MLP neurons of a small language model. Each row is named by its layer, matrix (down: output weights) and neuron, and shows model dimensions 96-191. Each number is 200 + 40 x the weight over its row's rms, rounded and kept within 0 to 999. A neuron's up and down rows have the sign that makes its largest values positive.
Before each neuron's rows, "fires before" lists the tokens most often just after its 100 highest values on Wikipedia text that the model never trained on. A number after a token or word is its count.

fires before: "/ " 15, "id" 8, " " 8, "e " 7, "==" 7, "ing " 5
L3.down634,243,144,236,189,177,275,218,187,229,164,233,143,189,153,204,168,186,172,196,162,226,186,173,275,209,181,184,206,239,248,184,210,212,192,235,245,251,208,247,249,269,121,176,221,199,164,253,199,205,185,173,198,169,193,187,257,205,132,233,194,166,149,262,230,133,74,198,241,208,274,271,232,109,238,251,249,197,197,226,110,167,219,125,190,176,202,161,193,178,169,203,168,184,208,224,266

fires before: "States " 24, "States" 13, "| " 9, "Democr" 6, "ats " 6, "ic" 5
L2.down3,254,158,154,257,248,234,158,220,169,165,242,152,236,187,220,230,187,168,206,207,197,259,164,205,145,152,178,198,186,216,234,158,205,211,251,203,271,193,225,170,118,166,251,152,195,224,240,196,194,170,215,249,213,209,188,185,128,230,226,172,215,201,168,211,244,206,237,161,188,257,149,150,169,206,259,248,210,130,172,192,221,306,234,233,125,234,218,202,247,234,240,213,214,133,247,210

fires before: "as " 23, "a " 10, "in " 9, "for " 5, "at " 4, "children " 4
L3.down26,179,217,143,137,183,236,280,176,145,222,133,149,222,238,173,174,186,169,184,168,222,219,165,205,229,202,125,209,225,217,233,104,212,281,210,233,159,240,262,215,152,237,237,144,134,228,133,202,255,203,201,173,178,266,198,241,149,220,148,251,164,161,150,172,267,251,195,174,205,188,155,219,190,172,190,182,211,187,199,134,140,235,285,227,213,158,233,194,208,152,239,197,221,189,231,211

fires before: "| " 69, "- " 23
L2.down209,236,157,229,235,188,137,262,167,192,204,202,187,233,217,233,218,256,225,256,174,167,166,151,244,176,225,177,233,175,294,193,202,241,201,160,239,205,219,163,138,255,65,166,182,254,213,237,244,223,182,214,201,150,250,181,178,230,171,222,213,229,191,165,194,262,189,281,179,236,206,241,173,138,194,238,239,274,283,205,127,224,155,107,233,156,157,218,245,194,228,169,199,214,232,206,164

fires before: "\n\n" 35, "\\" 5, "up " 5, "}" 4, "{" 4
L2.down99,301,168,272,229,198,179,153,190,218,203,198,155,247,141,229,254,218,168,190,182,170,140,158,200,122,213,148,191,249,208,202,194,194,209,201,256,154,223,253,205,203,172,192,186,184,229,244,188,140,123,173,110,202,146,142,135,233,181,171,188,200,158,196,140,154,222,226,244,221,155,181,261,222,283,181,156,235,288,232,239,235,138,241,200,165,222,199,269,154,165,178,231,149,216,157,173

fires before: "| " 83
L2.down639,243,128,171,190,163,261,242,236,173,174,219,224,263,174,160,200,158,163,234,185,218,155,201,228,173,208,259,201,196,170,252,241,129,218,209,260,227,105,85,236,198,159,232,114,175,229,183,196,213,251,137,206,142,200,268,155,232,257,203,294,231,213,184,160,179,156,231,222,201,215,230,173,240,214,261,188,250,191,213,195,219,155,286,260,202,244,201,247,212,271,149,164,166,116,164,217

fires before: "′" 29, "″" 15, "ai" 11, ": " 4, "all " 4, "78" 4
L2.down180,222,279,233,273,195,204,216,284,162,154,134,188,205,124,181,253,208,112,205,207,244,266,209,226,234,202,308,179,185,223,253,258,196,195,201,229,230,296,201,195,168,237,146,241,185,269,133,235,214,198,252,202,150,226,119,236,204,249,194,179,190,243,188,136,267,178,228,202,191,187,198,235,264,192,198,132,200,193,123,180,231,203,213,266,216,219,222,224,132,195,209,166,178,181,179,249

fires before: "s " 70, "ani " 8
L2.down371,190,219,119,211,182,214,253,162,182,219,180,187,157,306,204,173,164,214,160,176,229,178,179,208,210,275,179,130,243,242,193,140,155,192,233,189,185,264,313,177,186,155,165,217,142,186,178,118,223,186,177,197,179,184,216,216,287,213,176,183,206,178,162,185,212,193,175,273,209,261,194,138,170,227,149,176,183,261,145,150,201,174,200,156,238,230,178,268,191,149,241,253,90,195,125,224

fires before: "| " 63, "|" 6, "m " 4, "e " 4
L2.down291,232,212,104,189,220,217,115,293,260,242,116,244,154,195,200,212,195,187,185,124,176,153,117,176,203,177,127,221,163,194,261,259,173,157,149,179,231,172,117,174,243,159,234,243,162,264,215,171,151,191,179,241,173,220,183,176,227,152,211,246,183,201,269,245,167,183,207,159,145,177,179,190,201,189,221,202,246,162,219,200,231,94,160,244,160,218,235,187,228,246,194,175,251,247,224,169

fires before: "| " 25, "in " 12, "for " 8, "as " 6, "at " 5
L3.down509,253,190,181,159,183,186,241,219,141,173,195,256,273,255,220,202,178,203,223,211,241,199,201,178,130,191,185,216,258,231,169,238,182,229,221,231,218,207,238,159,218,158,233,226,132,258,108,191,176,219,219,136,249,217,234,224,163,148,190,193,236,155,278,259,216,110,244,198,189,186,123,280,230,189,87,231,215,166,165,156,223,200,169,197,232,176,227,221,168,120,278,130,206,252,239,220

fires before: "| " 45, "(" 20, "mm " 6
L3.down620,218,194,196,219,144,156,224,225,259,222,131,156,221,145,209,135,188,234,158,187,204,170,213,187,159,170,207,221,159,192,168,257,176,256,278,195,243,250,169,251,223,103,134,249,215,249,162,173,202,227,190,211,244,229,200,137,176,173,312,185,231,205,206,191,237,146,256,244,238,243,233,188,150,214,227,317,195,225,228,151,200,197,205,239,240,196,230,164,177,261,220,217,217,325,174,189

fires before: "s " 87
L2.down219,173,185,156,202,139,276,258,177,259,143,190,123,191,245,224,219,279,249,217,195,141,162,188,195,237,241,178,272,278,151,229,212,179,244,215,205,246,214,172,161,181,173,144,174,221,142,218,219,222,178,199,235,190,200,197,260,166,140,188,138,188,217,133,235,236,171,227,276,244,251,171,223,198,145,212,149,234,213,156,197,210,245,226,200,94,213,192,194,169,223,264,117,210,175,261,226

fires before: "| " 23, "z" 17, "e" 6, "or " 5, "eg" 4, "im" 4
L2.down688,264,225,181,229,197,279,249,211,210,258,180,199,98,191,154,141,178,168,212,189,169,221,157,199,128,236,77,157,180,199,218,233,186,266,210,192,168,196,243,118,282,168,165,118,207,195,237,204,110,174,199,157,191,194,197,219,187,196,217,185,206,198,131,210,159,236,214,208,190,169,255,129,219,191,207,171,214,240,198,167,282,198,189,152,177,204,273,151,209,186,222,155,178,247,169,249

fires before: "the " 31, "number " 10, "a " 7, "le" 4
L3.down484,172,268,193,293,222,175,242,188,250,146,224,228,187,225,184,176,247,236,239,170,171,258,193,232,156,224,167,209,231,158,178,219,181,204,248,254,144,212,267,183,227,185,180,189,286,228,230,175,199,204,195,235,185,134,145,262,240,232,192,211,209,128,269,227,144,173,216,244,204,157,145,143,203,144,178,197,218,227,193,174,151,182,218,183,185,208,242,228,151,222,246,240,164,231,259,278